Weights of a small transformer language model: 6 heads of 64, learned positions.
MLP neurons of a small language model. Each row is named by its layer, matrix (up: input weights) and neuron, and shows model dimensions 32-287. Each number is 128 + 24 x the weight over its row's rms, rounded and kept within 0 to 255. Numbers have three digits each.
After each neuron's rows, "fires after" lists the tokens most often just before its 100 highest values on Wikipedia text that the model never trained on.

L8.up942:133150124169173106169143090123148135153137137146163128104149142132126140114121106134132104160113141123114152138144099177131135122112150125127085107174141109067119141123141119145135110107079139136167121135152115073137132167172130097136130102180142130156144145125104172161091144167120118114083111159169139100113106176156116145104106137141107141105137115138108116143108148119111142144197132148113162104119130109158086145159102122130139131181135147143160139159139102106145113126169105144172122177107151117111161121151136122107122130163135097120117104128148119122117146186141110125122136149108128127145095149100090137112145148128092155079117113141153154113066090080096123119130156108132141071133137143105087101160106102125095128126079139135131108123123083146143096104145161
fires after: " p", "p", "P", " (", " Ph"

L8.up1194:120147147139113164111155086102121139151119111135106142110147105104080086152106119148115098149115150163128134153148116146124114139138127146139152174155132089114153097097125177140085075100167114152159146134128109152139107126090125168093144098121167120137095128136115108161144115086099132160095120150162121139136129159115098117134106110127112089127130111112113147154139138124116090129144157122151119125150145183111096096146159154134111145143117107163153113137136110082169173100115091145094136122098161123116126131137078081161117132121176077106144157150146155093113089113091107125139104132113117140148134160156156099085118122101142138106134131121117146121108128120148140174158125086131102148150146151102124123148140133153151136100115144115146154082137119106158139090138170
fires after: " P", " p", "p", " O", " W"

L6.up39:123127094099158081165113148196163162127096129070128153139112116172118124154124125123139139109134168144127122113155166090162165136093109145119157100124111154091107094145129143112140161148113116083155124131141124126128101129119159127131086140180148143155129126148129161148131123114108132121106101157141163145194047095143160117163107147178158115146119105134099131143065155137135103162155111141084102158097169117146116117104137146135134145079176120108103122138118183117112157151140136139119155132148126104106167110137132157132118140125122110129108153116138150142140103150133156148139093096114105117120132126098083197152110136144102101110124149112129154173163122137131121114095116111157145093124121119104120145088105107113120157133101107088174148149120144131141148131148084
fires after: " G", "O", "202", " g", " F", "201"

L8.up1015:134088111124142109146136197103100118122149161088151138136189125129139124091150098086124177103125145117158136149144085125115097209122107095137121125112109083140097130118151140118102109138120106127140121104117117131150110151171182159105161158148124108059146155113183106116170143118159137150137148134134120132139110128123129129128140138124108140121134162104121133152113151179134129121135108106136104143114133158121146122165101099076090149103105126121140099121107132102143149163109101138154143120154118159152129113056120153173169167129124177091138140152166163123113141160100125128147169135174102156076143146089160134107146120136117155086112104149166138107108181106133116127113141134090130136119103091113108125096103141104117146129107133161137120140123140158068143162089117
fires after: "B", "b", " b", " B", "and"

L8.up524:125142156131104143111075067148123164113134118091122152115118113147146103155116116146149133170151134123095137075112097099112146096158165111140114111127137124129130090143135122089155133127121115128103129132136133180153135111092163076128134124156150107107102135110128168154135111139112131135132114129127119125122140111207126086166195132125122150154163159134114166128111161152143163159114136142125104134133093126128118106140147092095111124119122131111129137136139133136168110114111143156152171120087109153093108075117095140127109148126155100157147105159132116162149121148146135097152146119103134125117158149102097099166103125147101157112101140102144145116122139158085134125192105175151119099135126164138137141152121116109164173131093151115115134126118113142134098124109150
fires after: " |", ",", ";", "ir", " G", "as"

L6.up979:068132116142141123096104132123129141141109088157145167130171157123154127151084105128120133134116167118113102125110121175139118137087095098078134156136138177076129145152109153114134092115122123159136086102127149113130148178103150111161110107143165115109168114120140133123123108114057134130128125134178112145087091129144127083117101116166168118129119157134164182184124135150121148153198108127139167104133134142126137119116174157132119133113125133094131141110084113112158107055181122145140153099123093152102139091083124162091163129091104114173120103149093157109161091120189115149085145091121112152149137126136145136166124134138130110103144137177113134165119114076158132141119114128142159081161141128118101154149111139107148149174102143107123150134145107141097108124125138
fires after: " T", " N", "N", "W", " n", " W"

L8.up957:114149118144121109109090139136122138134136132099110131107144136086118172101126144116152155153127080158111174116136110157146109124122139169121101098104117098162146099122142130121060140103135171139187141163132122134130166078153155128135122134119133128159138172121140115086114119135122143115115130154144136139136081170089101118113142100115117154111122148119151119111141143147068122131134160142148162072113129146138103135144122129087125139086115091153126127148095121090082140108138121147157099091111116177151146138159137087108070109107138098108127144119093087147154177090136142146114183110147145087180116138161116156153154127086109110119130113099142139108132147115124161134169121131123117104169091134178163198133147158159142111157113148129106162154129099121154155129157148
fires after: ".", " M", " P", "p", "0"

L8.up253:152175164123096107144116175144148143194101088107108113145078109101149129132126103181098135151142105083117145157105118149102101136079148151110156144151119177154111144107130162102134126153091134113129130176139081088144126119123159104104135126141166134127130124111137091132139131059089084164092139139123158128172112134155130119118127138091146144134158151133133119087137105177152152139144155119124146118163133127089135116174145110154132168110108134094137104169190088112103137129115152138114111115113130148143140143123127152135148172111085100116093132100147154116123136141161127102150134119131097130106125092092111139124152132163136120151111123103116160114139142100171094149119125178157115113089135131104091135149177111127093114160109129132163142122146153091121145161134134
fires after: " ", " and", "–"

L8.up1351:098152167115139111142170188081122135109107108177143151125132132116119185105149122142127144123130176162175118081126123141152100126113106138129138094141109115136134192168091107138137119101135100134105122104102099096097108112154140129155148155141124144088149080129124153137082124174182152159151123149104085131124135118120130114143131133102121108102127142133124101114147142131119168102083134131100119137130158093132150127112104160109162181142114143156116103171111156123156085147134170104127106104102181096128138160121143114170138104099103110102107144094126134122096097131146110105127167148187147148153121135124144108156110100157149099118115118087087100128104134109141117148107147120106103165115160181128121083123130149081136133160146113086141108140129141103140166139121159
fires after: " Ro", "ra", " D", "lo", " a", "A"

L8.up110:128131163127097140148101153138155102141119134106124092123149104106118123130126135127124097149133143133193115171116122172124108166142115141109117107081129101115092095131125167141150154143125112140145154172105147153116134153112106125138171155121162137136160149140134125124128100109121113087128114144147155119142125144126119119115131146133126094096125099143121092119116145108090129104133141120156161145121054099135133121115140096127122169079152120123139163167108165169118132057127085120142156136119124122070108117138117122092091153095098130113151156126104124106111130142147102097111142101171086121130131173115130107149121141153085121101135144110140141123102071133125145119160115087112111131133109196146137159174095130130128166148142151198169145156154115154149169145143124
fires after: " H", "H", " h", "S", " s", "att"

L6.up706:102130150139102143168123117068169117163098121126110131123099130121112162126122134105092169128148167095070131129132127141113116125160106145114133124113101128121128135099122165142112122152133096132147040145162129129091156116107137116148066147095149120153141132133123117135145113121122111086136151170109088081126128123105128159124150115163131118109125133106123149162153140115058118122161132131138137107118090106155137136116118141139109135129119146145110194104127120137073105134110138100124089140143178154095115118106138152157127150100111126140081131154119100109147148091099187162170139182108164129116126098113173107172122124106067157101151124123121147098157133099128106152143135158138100102130119118133095144164125115151151120098137131117126145148120108092115138128160111
fires after: " M", " m", "am", " Mat"

L6.up544:136141122131106082119086132129110158117136116168148120125131158141124145121162135111114154118111126107126094126147153118133126098103142133134123095077152109093124118152123150094119129109157123130149154122123167127095085142110132108147087131165078095126116090107137103129171126118167122170068149130168081128132128153178129107154099138081084167157157143120154164146129135094109126163114157138149107136148100136160154142140100118125113191142138126139155143135101160114131107121138164126104094151157164106157138153110113130104089105136118125144120088131120140139128133114106133142131131135131135126106136145124158131134139147135086127167157180106115085160132168089118159164102131147128145119157078135124118115176145158106139182151155106087151142181189113144139062122153149
fires after: " B", " K", " C", " H", " St", " Che"

L6.up1066:145130151149111149161107146133102135064128105130117141148167095118109158168133158086116114125123101099095140146176110149139118147104133139091135121093139129138110105157135161139072149125184135112093122131145107140127124154119137133110100130143118113126118147112169141135144120129107082171130121143128128163115170141165092104117098115121160138105136115093119136083140138108105162127131159134118122097129137146131137151116138150136164106149169101072129104108109128124134188090125105146100116155127144108151144160078139118159136086171112141082154141095149143149127139139131137094098134107131135104123104168125122109143114091149104107167152115112137094117120182100126152139138112138138083101146124145104140115138116072174149138129117150105150117134117167117139089122121120
fires after: " C", " c", "umb", " U", "c", " St"

L8.up898:123107121118110151133161130135114127149147070092148112119127069119142131137110108107101113134150159098195124122124117119134139154127136118134106138151098169101110096154146086131160092161093089163134124163141107143108107174154158134115087097137128114105137174132163150136141139112079132171155102143088148144136161091113183179151087094138111111169089158157129147120140127194135141102126139143134107144116143091151074133118107133141185126149112106155135135069126175156126111157128124125146117140169101086099160144152113138139151156116115139105111103135136163083127173099130133105127107090205121115110107117115113144109127146144147148149151158125123137129137127087144106141139142122102121084113154108099132156115112167125094109142119138148126131073146113141162131143124097
fires after: " b", "b", "-b", " B"

L8.up21:129098161101098092193120111135167135165113132128116157151105100153121148126100104150137132105161119160148113115154086128117144098111148103109128121098145101135095160077148149142139135132103103131141118153149133057151162109108097121102090148124131115160146123114125132135129100125139154156090163121177120114135126191116121121114121134159138125111130107121122170167122121077066131100154133141197159153114123122135128106167126092109112144123111103177131113124149128127142140125160126148099134135142117107145164139161086134175133157171073126131086142145142137121155111088154100119139086098098089135125117139115141126146098143149120126137112144133182158144124128128143159131112142130164100099137114091113063139178138072123123119115164103064094137122136172180105112094150133
fires after: " M", " m", " N", "M", " known"

L8.up0:114130127164116177122155125107112142136158073133143136089118121131110137134100089107137128139110109140122116162102114110134116096127133101078128168129105141142099113112154083126114098105121147132109091169139126136174132138100124140101094129105120159145150157124107095116139116139138142131111142175138108149115180081150068128090137143086139146143114128090122137111110092149100160143115090134104110146117156114126140166158118147126091129140152141188119100141158076143163119156125187112166131130091119117124178087086129131155123131169125134159158069100103143112117126119168088102120140114127125124114122116142127159170100138176103148168168145122151155136158159159068151168179116164134129118135084164151110112083134106097140099127155183122126108119140110141128094139110147
fires after: " |", "2", " U", "3", "as"

L8.up1158:148169161162094113091110100116116137143130105114115112138105107131123136121136148137080129125141122150080157110113138133108143156140154131088144140123174124113115088117143120189112146134123147099110134138121154111186147142102098121109122142104108121083122133124093127133107120121132104144135066138130111125113120128150112155179140094131119145079123118144145164101158150127084123100124139140132131079144131114131180140116116136147144110144113088151124145157113112081127111118123120178155150145080167118157077105107113105093116168124118110106134221089145132137121125188104173157082151134135142125144117140124124184119114114138128105134104116080138121152145163156091111183112151100136155130119078135160109109130129097103164104118130149132108121206142105106150125153133149
fires after: " |", ".", " ", ",", " ("

L8.up1025:141156160143136101132150143126113142146125117154155125090153103117123118129162130091073127126171158133147159109087078173140137142132169118152173098132143088093129108135120109121135146123129173148118136086121142107168140072177131183108112128145091110100105133115125134136143137121152123105099117122154096138154108108117073112126152146128137100121144120136117102126093149168112141077154125120162174129115116124146094080133094149143121142101162120133131106114105124157105126139132075135154135074134118145114134174075100106106134085110115130118153109143170095117114123161119118103124101131129168163125143172141140144117167148149144134111127178128124141141132099132081135078136098089154120074142165123109096130144125153137159143144133110154156134126138136125116100129100142
fires after: " P", " p", "p", " F"

L8.up567:148134129122140162140122108111138162130134090154098120125128154079145098152092143137178123160122125127171125127130098143138144110116150140085136185121125118162155097140141091083123108160119133079126163145122110136139100150128119142138143147134153167126112165158150100128119129153130093132152082106118135085143099111121141126165160105166114120117098113146128125149109135088143139114153127131115172114140120132115129170094116139133152078121096144147094164162083097140105139095099137178193161104137091173123142186156143093119118146137135109114054097137128143092103139138116081115136102141146176155107142141139133135101146114117124059149122151128114124100155107144114155109118117117134122129139124129124129092148146084157144167155140156121175121150103131120131168107108156
fires after: ",", " kg", " and", "h", " where", " Sp"

L6.up1330:115121112130128137141178107138096155120112124144151091106098136163091168126113169151170112159155108135095135127134150146138091115170118128125131104066143109147119090133107071128156103168105103167095141106136068156128140145164140121134096090113102112150163166094107158084142151138153139118130154135134099115148132117100149134116098132131116093125127168170129129115172149197117114111130153122130095124125098153128108100159084130157136098139151094141170110117146162126119140133150127127135113151139139143123045165100103153110094112115110145158150090137112133130138185127115159129129119116109178114107109184126164141133134125135122127141129147136161125138123163136118101125105109146110124119122100129160131151156108117148149114092124145167146137126142107190125107134174122
fires after: " I", " U", " Pro", " ar", "Ar", "6"

L8.up694:113148130119112175136146155118131123130131113154177100094136140146160154139095135114145151156155128128148112118186145142154164140128138113149092105119113110165128132135128136100087148189115126151127125116191138171156124146135108095128162101110094121140143143135127104147153129082114122151157138116160129147193125141153106113134142158103148129119119156119138165167124083124136137108135149107102129151159100120138112108118098142127163119123125115115131119112132140105154152133118138157109064127091118111192135137102163103139091114121109093128122113136143154101130149133152092158140095127166116143132113117140124123131128116135113135111123172118108146163104120111111121145112153153122100116128127161137074096122174133064114159104179143110112125129101116124125151111176139
fires after: " a", " A", "A", "===\n\n", "|"

L6.up1336:116137084156134171129130168153103110102142112121129135142114108120135131114099111119113126122107155117150129116076099124130116164116165132131144171107171155168141150195168111129170141098124129135080147119085124085152133147092106101116114106146120134133118132104096130185117140115117164107173135132149137116092168164125094128159133137139141144111131122084142157112131123110132134112198179101125135111158103161144156143095103130158131156181149128125141152145107157102124141148102132136128117164113169093117144109124067141175107160172151107114131161167120121111184085118149167151140128108154098162152163109096108102138087169104095108120097147118127132092112094093092096174144162097155154100093119162187129114155118139119130128107078114115144130138100118178118137130107158
fires after: ",", " ", " (", "7"

L8.up464:158110099137169161120107110146191130123128128138170163116132147117113146140112146117154134135136103128114158109092150113137104128093165102121129112062106115137159113085110107198090147132160130149152108129154116129110118145151139184124152113104111158111106092157125150145123140145148109091138101137134123136093108172160114175130151127146121107124113160135119126154176107121098135145121145158089145110150128136095110081111157093148109167121118088118102121163127142127112133128142145123150147153139185150154162126092139127117112155137140131159107145151119107126125110149156120144087141127146147109149113137157090117157134096064150099101099147095129125091119106171127090167131078138141140103101132137117131120114095138158083111077147126116119160164122110126114117135118177
fires after: " p", " P", "p", "i", " Pe"

L8.up1431:125090125143132151085099097100126126163147115194118113135106097146145169131159173139147126144078147104125135102079128136121134113154166119109099116160172145163099133151120143146160116127108108110147148133136102103100115100118133083094178157132154131098140098167136098110149138105101129141092113173154121174170131102115150134150114137182123107132128128149119128092105131083100168111115123157152132191138138137160125120144131127122103123153092143138157142102200113140114135100102111152107122136133080107107155172110141091143120146121132121135150116131107143149169122128134117132172115118094150141149164116107137103155098107149078135141149110120130102113098147149118140145112138129149100154116097113106111101189139140092113135137099163128120138140141094108103086150151111
fires after: " R", " V", " J", " n", " Ch", " N"

L8.up811:114142126126115156110135122121135136130139157143130154141099109102098149139143132166147137168137103177095163119117133118110099115104137159170117115120085154109153117147148061131102111097153114126154145133169109131114129107110103107117210123095157103139083128178132159160132090125081127109122131088151116111108150122121085125088140112139150112120132154100156107128165142119128123148095127183116162143144148088125121114120092097163126140157106102146122153132139134143124174118117083113146103123119160151142130106122120117133160152146132143111129173104140153108135143096127124147171141106147137116117129123136090130165151113124165127109132111160105156162091120094130135151136090081148130105158126152111147116148164141128153132126116194117100161094118098181119133133177149
fires after: " conf", "c", " f", "p", " p", " app"

L6.up488:122092125149129158105112124124131122113157127141121169166091092153125122132104115137132129149108112093148124104152152176133120129140133102105122061122125099102101119124144114128128081145121113203110100155155115100115127115137161131116154108126114139101137157097144101116107087143101093142132157117087096128110149098153138116110113098137132088172162155118120166129162138149150103123150141113167131109124153085152144093152130156107119127085117127125147119144148110096129152106089103140164155131121130096154117110117108128093139170131188131131087123133108137123079127142123156118109143120115208159127144142134140117128140099148133138133117129129132157094148148110129134127118119176120157100162124148120128150153087103134100165148109147123144180171131098157113161095143075
fires after: " the", " R", " B", "H", " b"

L6.up225:162127146169148107151102138180128105140170151118129143156165115145136148113140126098125137133179099149108132154154113093169125127114133161116109153116121119129121124135133116103180107101128109107096153107136066133127127105125134150088153113084122146167150165120122131158163158088147109135100159100180175122149128122108088160144126110121122110132161106139101123143108138154146154064132111102142150146109129127106166107146092095124122150129090133113166173174129135198138132128136133161097113086137130136144140145138131159109143132134155125095105164090124119128138124139135116099107105154106177111121077112094156139156098120102158125162157078142126112173147144101120106125106133104101128193104104129096098092086116118152123108068107150076099149155117113093133119131114087
fires after: " c", " p", " dep", " dis", " cons"

L4.up295:141108125133159141054147100168141108105125132193139133154137120145152115141160098137131154125076178139121149097144126102131148100103096108103132120125165099149120117081171128145116149098146103103152086150102102071112092144137157125099086092093139084118144182103142143138118128118090149138116142101140131101107116090162148103105150130121120115172120152118153093138144135140116129142170171128128103122118147133104138142156099117150132145124083132131120143153141148101148094103166109161140152140119138144148137151085132114159123118119117181110124148147134168058122110148185112114138153122102152158155132105124152119184146132123107132094106110150078149160093109148099189114140123140119097074117110134142151129148136126087159101136148085094138143134138138111147103091136130
fires after: " ", "15", ":"

L8.up645:125100118139088136141107166126115130134130117149135194138168107143138159140087110106165120107142121150067083129138136132115091080122121133089157105161135123145119133131149149102122122139050114130171143133082106126128158135078146120144148129113101107133108111120139093115104136128159116132139128106144120172107128123127133116122132101166158160191142123143128099158110125122114154138120141093131150107117145120104123083111087146137137121151177111088173161133122100109123124116166121129146158142122100178103147120141165152105124132123128122177082117109106137147138150139097161160152131124114094120149118117136126129157128108121132143128132129097104142140178144130153107117137133088137132093129108095115134101098106108103154147181117121138109085170107182072138108107136125
fires after: " T", " F", " K", " th", " N"

L6.up639:164121091113116121149125156145131110132117123108094106106169075142133106109125077113132093132160142110163106150097136158135096103135143103107144132142155120150170121130121123116138122144140092168108172156103110131124126122145139102116088140085131117135126160127149125121061121156144108136134096107069141102154083150129130130119168134123124147163094119152141137108141094126123114145091101134136129112160149140143155158151082148129103167153082106070161152124120154115171171104171127143137129110102136131154103138098100158119116136088104091126122156161115088160109127135094137133101138179155112094145149130107143113154108105116124131126136137119157137081137160153116091100163135140141136127143097159127077131104118146120145125080100111124140146130113139184134102176080135
fires after: " B", "B", " b", " S", " Bar"

L6.up78:109117127173122137178145111134143126206133100101141108135086102149161173114171173111113127144152126120123111142048140100127115129124180139138079145110136104142127117133133121114133120117119112122082127126135132128136137168164141146134107178116107084151119082116148121123116095167106171105147157105114137166117102183133115096127159106100118117136140114141122124122135111148138121126159145148130113107113122131097101107152117151114151115190132134102144142180116109137121094133122107133092125132155169146137139119100129118131080136128104111129110157121130122098093099122160100089139107137118162122105150132178152108099124183135141129111135099163120122092170066110071154134145119131177127131116153122076081096159102105141098129091094174161127136158108156111106098168129109
fires after: " c", " sc", " p", " m", " ar", " v"

L8.up141:108168116105148133147146101171162121151212150117113152135119128116105147085106101141132180122120093113143125107142132102139087152126124120148146101103137175127129125112171166130154145143118108131083161132146149136112149164142145106149165141146129101129107097137139085093136105126133133180120122120144137129126109131135133152127109105144133147170169174171126134133098116103138141099127161120128033155118148120101114116146125156118109157111173135159076093158144113104127177141127114120110107102126083153115121126123130146114134124135119118118126143112177098144130145120140166144129106114087093115147079100142089121096141121128121091129078142169150126123142097094139128144164139098155117093087150150083102170165116144118117102089125154155121102149098135113143089126133123
fires after: " ", " had", " has", " have", " No", "=="

L6.up393:114180141127126114117146116126083137092130101092148085131114168159131130139094111147120159184116090167131135104114113080111144136129152140073117136127143130129137134137139127140103148162150177130170135141151163079130077137123127138105117129117117136129182078104116113133118120142093128136107099150159138090110119097085150117095099115119128131164116132121154115081124123154079150139126119093142105126106147123125092107093118166089154109138124135095093159126129135111149099146140080105109095144128149094124141131156103156205122117153132119120124186123165137101126093159148155117099113158124119080106129145133108171136117116114098133160084161112131112152138143144135153144158101121146154125120106103139087126138123128089104164105117109088162126097118139150116167145128142
fires after: " ", "–", ".", ":", ","

L8.up924:086139110118162127187127125139109057116122105148145114111129118124180163159107117166113130106116169139099193139117158170102144108102108122114159113082108130136114129126143191124146160149099108119135160084155119083084148180139155140126174130109139154131134133117151109106117120114131134131139133124082083095151105140133093112167138114135159054129096130119135155144118111158132140134104161104093132125140096167140106142150137118135138104132111165123161119127106101102127107156150119087128142148104143131139126098092150119109131141137125130117134088147118134142187107150115140175143141127096169106130108098119167093130143132128140158159139133125148132132154094151145120131149143128164169152119111141124104158131154108127118130093092147082149120157152129099169116168107127
fires after: "1", " T", "ol", " B"

L8.up83:106138135123122140145100116122170092114153118094087119102116149122106122168137086143148152116114114153116131148098175120105114092110112159135134119139133140140127098099143157121137150134091123134159136186118133125143161129133142138073126108138148122130167145140159120164144146137156126132180173157140110105116120150108132091082131113142116133137120127140126165127149154106135147167133159094167115154168109139153141129141149127133141075127070153095125128107145123101108111128114076155145106147133113111110138135159150133144171171091075128091170124136099137145126151114124108156142089134117119128117069130135122122105110142095129146124159102127112173122141138098142145121127107106172088098119161138099127139124129070157103129161131118120159175152144136150081127128180105
fires after: " ", " on", " to", " sm", " On"

L8.up1394:102121153095154160134146158129085116137124150130132129141139100053100146111130104172098136114154126147142081147169171128138154143145160127141147119151138130115111130143163137129140113159156108112160128100146136071150166151114117146113171150161125105141130188126125147144120127156172096100108133114131078118080133155087144098117113117134133154140122108104116100183147191095144129124077112111140174125104141109115119122115120095098129142153146112094121127123091160112131112126103091135136130105145117146127113163130111117135114109133101080169110132142160112121187110141123117103119114103176111186138120140127092124076147111119114111134134103128142137136120102160125150141129143148108124161148148149134128164125180144129142150109129111132138132110130143081122117135132075
fires after: " p", " b", "ap", "B", "p", " sp"

L8.up1384:162100176160113111167136135139143181171070112125118082132132160133129178134146148153117125154111082138133138134062129098084150134171130177120167130178136132123181161080119095132092108138128150132108159138145131115141127121106107114115085114091110095083158132116104081127120115089150179125137136140130111160079181165087115164119131137117139138142125122093131101110104164150119153109086110155122097161140143109148133132125101082149131128161105128095118142121147147135125132130140116145123111116139084114111137129095163089122143138080097117122124140131088165090091131128128151089124122105135091065131096112136123108135142146119119136122101145119064133136153139120121125113110140171113115087090133170084144132114137137112166172107160094122122102129136125123100096160129132
fires after: " ", " |", " was", " an"

L8.up66:126144110142121131140128141155153141140106138143092127178153121101152125133086155150117128126112191155106127134107113154126132129143125199103111102163136139095121108118149107129146134106126125151092124120137132088158132106109175134141128166113097093095100116161163099159138122132138099116079098084148125116114078137128136141177149104133107069131157156116123114171114133123133120142139125114174113131193124099101126116134175149153102131130139109155143143138179110086098140155128135138139089143144127122115069133132076168123095132107119151104153139078140105083132130135121141142141117177124128103120156113105129164119088101110140111107139149101097167126118092128127124110134134128126162098115133105105084133118117155130122127162159069132107130132119090123161142138128124
fires after: " m", "M", " M", " J", " "

L8.up1335:160176108119154139096125109147137096112117135148101107124103118101119170165090162084137147135136142103128128147168082120122097152138103124121107101062142115105129132115119108130095127136134108173184119161150161149131168095133144095126118100141162137142150145122163132157104101102123130110111108164118119089089072125122122102116137110135157162130104118119159101135095112133102143107143178118141157129131106113118156144112137115141120155112131099103139133133169156140131087102137096156141138126081101132103133162117095108164158130088118179103104099119127117128147148119105075135139136066087131141146111132129103126163147126120114161103098154113126130098116187146108144143112139127086125119180126152125141108161137113142116125096081106118126150117133149148176144110125152
fires after: ".", " H", " beh", " h", "h", "th"

L6.up911:165120111177150092143151140079157148159124088123131180145099154144118132183179097101110115127121134136147096118128164153141132117130161179107096110168128106154107130149126153118147115149135102117126121144139158117098123134079151120116135149114143159128145105099134147145128104130134107124117160161118127141101072168140125165184091133126120085167122140102103144139092113146125114127106124128109104175114159111124065130122078127080123123128149120115112131108114108121131136153136163090131149161122154150144122150103110156113159140138155107118159109113131158132082125161092091143147137127118098152116127128189135155133153120120084124114144141138136146073154131082137141155115123124123144123171123131114130111133136106097098117094131148078135116154148092163100087118148117
fires after: " t", " w", " g", " c", " sp", " G"

L8.up783:137154114190090147101117074152121133136130137187104087177148090140123117163150089138127168155157123112131091138135141098116177118096160150148144148136154134108121099102071120134154108097090156171133124169127076130084125117126149146129090117148130125113100159125120105127101141139110115118121092114120070128113130138131132164134154134114104087114110116140129134178150085117154138147127153106155122117159120097124134160096173118114129126099113153105088101171147167138120124149125126153104103138128100158146121159125146094107125093135132122145137120128101099134166112100149158133113153148107136139127122127068126120119145124101075085201140123143125108123108140136083137154111142113152142116113138126157098122156149155135117129118114103131124123132126134116129159124133183
fires after: ".", " Man", ","

L8.up1104:125154088156128147131109149139132136143155125107120135109129113142103193162099120136115160102096121187146113168121130119103133102113117101125126117105140141137104126125154168136125136129142153158112135071154097071151137109104167156121126148138127165152134144091119122133175152130156125114121129158161147143150139133140145131151150140132111163118128140091168159135102152133090113089119137102102172123124104152089110117134092163118097111137096126165150115130154112127135138158100118124144093151117168164129148123116088129126157154130137091127130127139116114131159127114139145119137168178157151125110141120104124165153123157117090123131106115098133159101144121136117146095130115156180091113104099113093119134145184141098133154090129138118079093140127107114136100171114228
fires after: "em", "am", "m", " M", "ph", " J"

L8.up897:122096148100073135145133132129160130113125117126145134090151131165116117123174116104142130154153136111124106142145140144071129093137078100103138118126132096130154128098134147127139134089127131145118103113177139090109151161119170145126065116125128118179121111160107132102112149111107138189118073174139126102108137125141144105150100162129081103175184123094086153087145179111152141137129125133179137112154131147111129125117146149114096132147153145136164094136084118083143089147141147170150104113132154102134142090130126132093129154116135110108129130143148151127161075112124160142141109140172103066161150117149133182167102137115116136127111157092145141105136080124118115142119143126152135115132134130114131127120075153108143126141128114091171155134085155137125130157108107
fires after: " B", " T", " F", "-S", "ob", " t"

L8.up1450:125130126109102105124104147154116150132157124102079144114154158161132101145111156144096172117081127110184106125148132129105141103139134113145146153187094132115101108124170161070134164108131121143103135149164127110093132106131139104084188157132089090182141078151101139096132160104124146139126118122104113136159133103121140100170127088110125129129126129098146153136131122123095115104156134128144141150134139183138136076144095140127127149189135135120149109180075088134062066120140093117156110115116121139094120153158148138150101149115103083133095128118136139106162151105116099181109110130093165104130107143115124115119165104127141119168122098089159143150120132135125088101140102145124137152108104160101118128129157144123124082156123135151124142100124128146110143115128164
fires after: " B", "1", " R", " T", " N", " M"

L8.up192:139090165177128120125119155143140127083095107117130137104155119130112143126146126113137142115157090121152130130152169133134117101118106135143058143131133070111174118099181131146132113071105062108135120071151104084120115115088219113151187137112087096116125144160139152154133096123117143115141119116134138160121140169128147136138120166116165152100105168087130113100096108128132148144104164149128142139113115172136145120102118143135138135128120137113160186118098156128138114108142127138092170099118143124165148139094081159146129162128152210088119179106135176145099148094096122133098129111120144109105084102157111101158137123146128139103151143126145146087121184112079106132121141141110105123137148127107086173171132140160142100095113149108173113141143162140159083151132162
fires after: " ar", " cont", "t", " t", " g", " T"

L8.up1466:126121138149133132144106100111125164156133154151074096131075124149104124160073172137108173131144113150113155154132124122129103093169118162077083127155174134117136118099089128088114156111110134089164140154091128139109169134114138093121107117102146147170109126105143131124123157101131103096112128105153151167146143150160111134112115148101112130133146147168149142097141135154123140128119097132114173127152107137114124092101168150189109090130134082117129151091159081142120145113130119124119116116112121133106078120153142136161052132104138119120147135159122139168161186141114149101115122134132101175116106099115142152131091141088133162113140159158138149122083137153128083138137113107140116064101139136094090151103126122101110133122143116162153142135132087129108119092131121
fires after: " ", " to", "\n", "ard"

L6.up1048:132115148097139095166139137140088132146181119120164112132115133112102139118124109114147116154116147142147081101135140125141156160148107115119109134149136147106168151098098113157101135133162105045132204091135081137132115149159147130158121146126093099128078107141173124128115141114147123158160107181159150130098105103155128134115112130135119098150110142131117193184089167120145116112124120135162142163136103127180126097138118097120130116131117129113114098143125110097106131109100172128085148138138117106173146100162145166131124150119076120137090124121133156137131095120168128112133110152120092134143125147109120106126131142106105159096165149131144142122141091117142168146097119146098148061155122143104150120103110093087146107098133142196136159132139112157126118124149124
fires after: " b", " W", " B", "2", " ch", " t"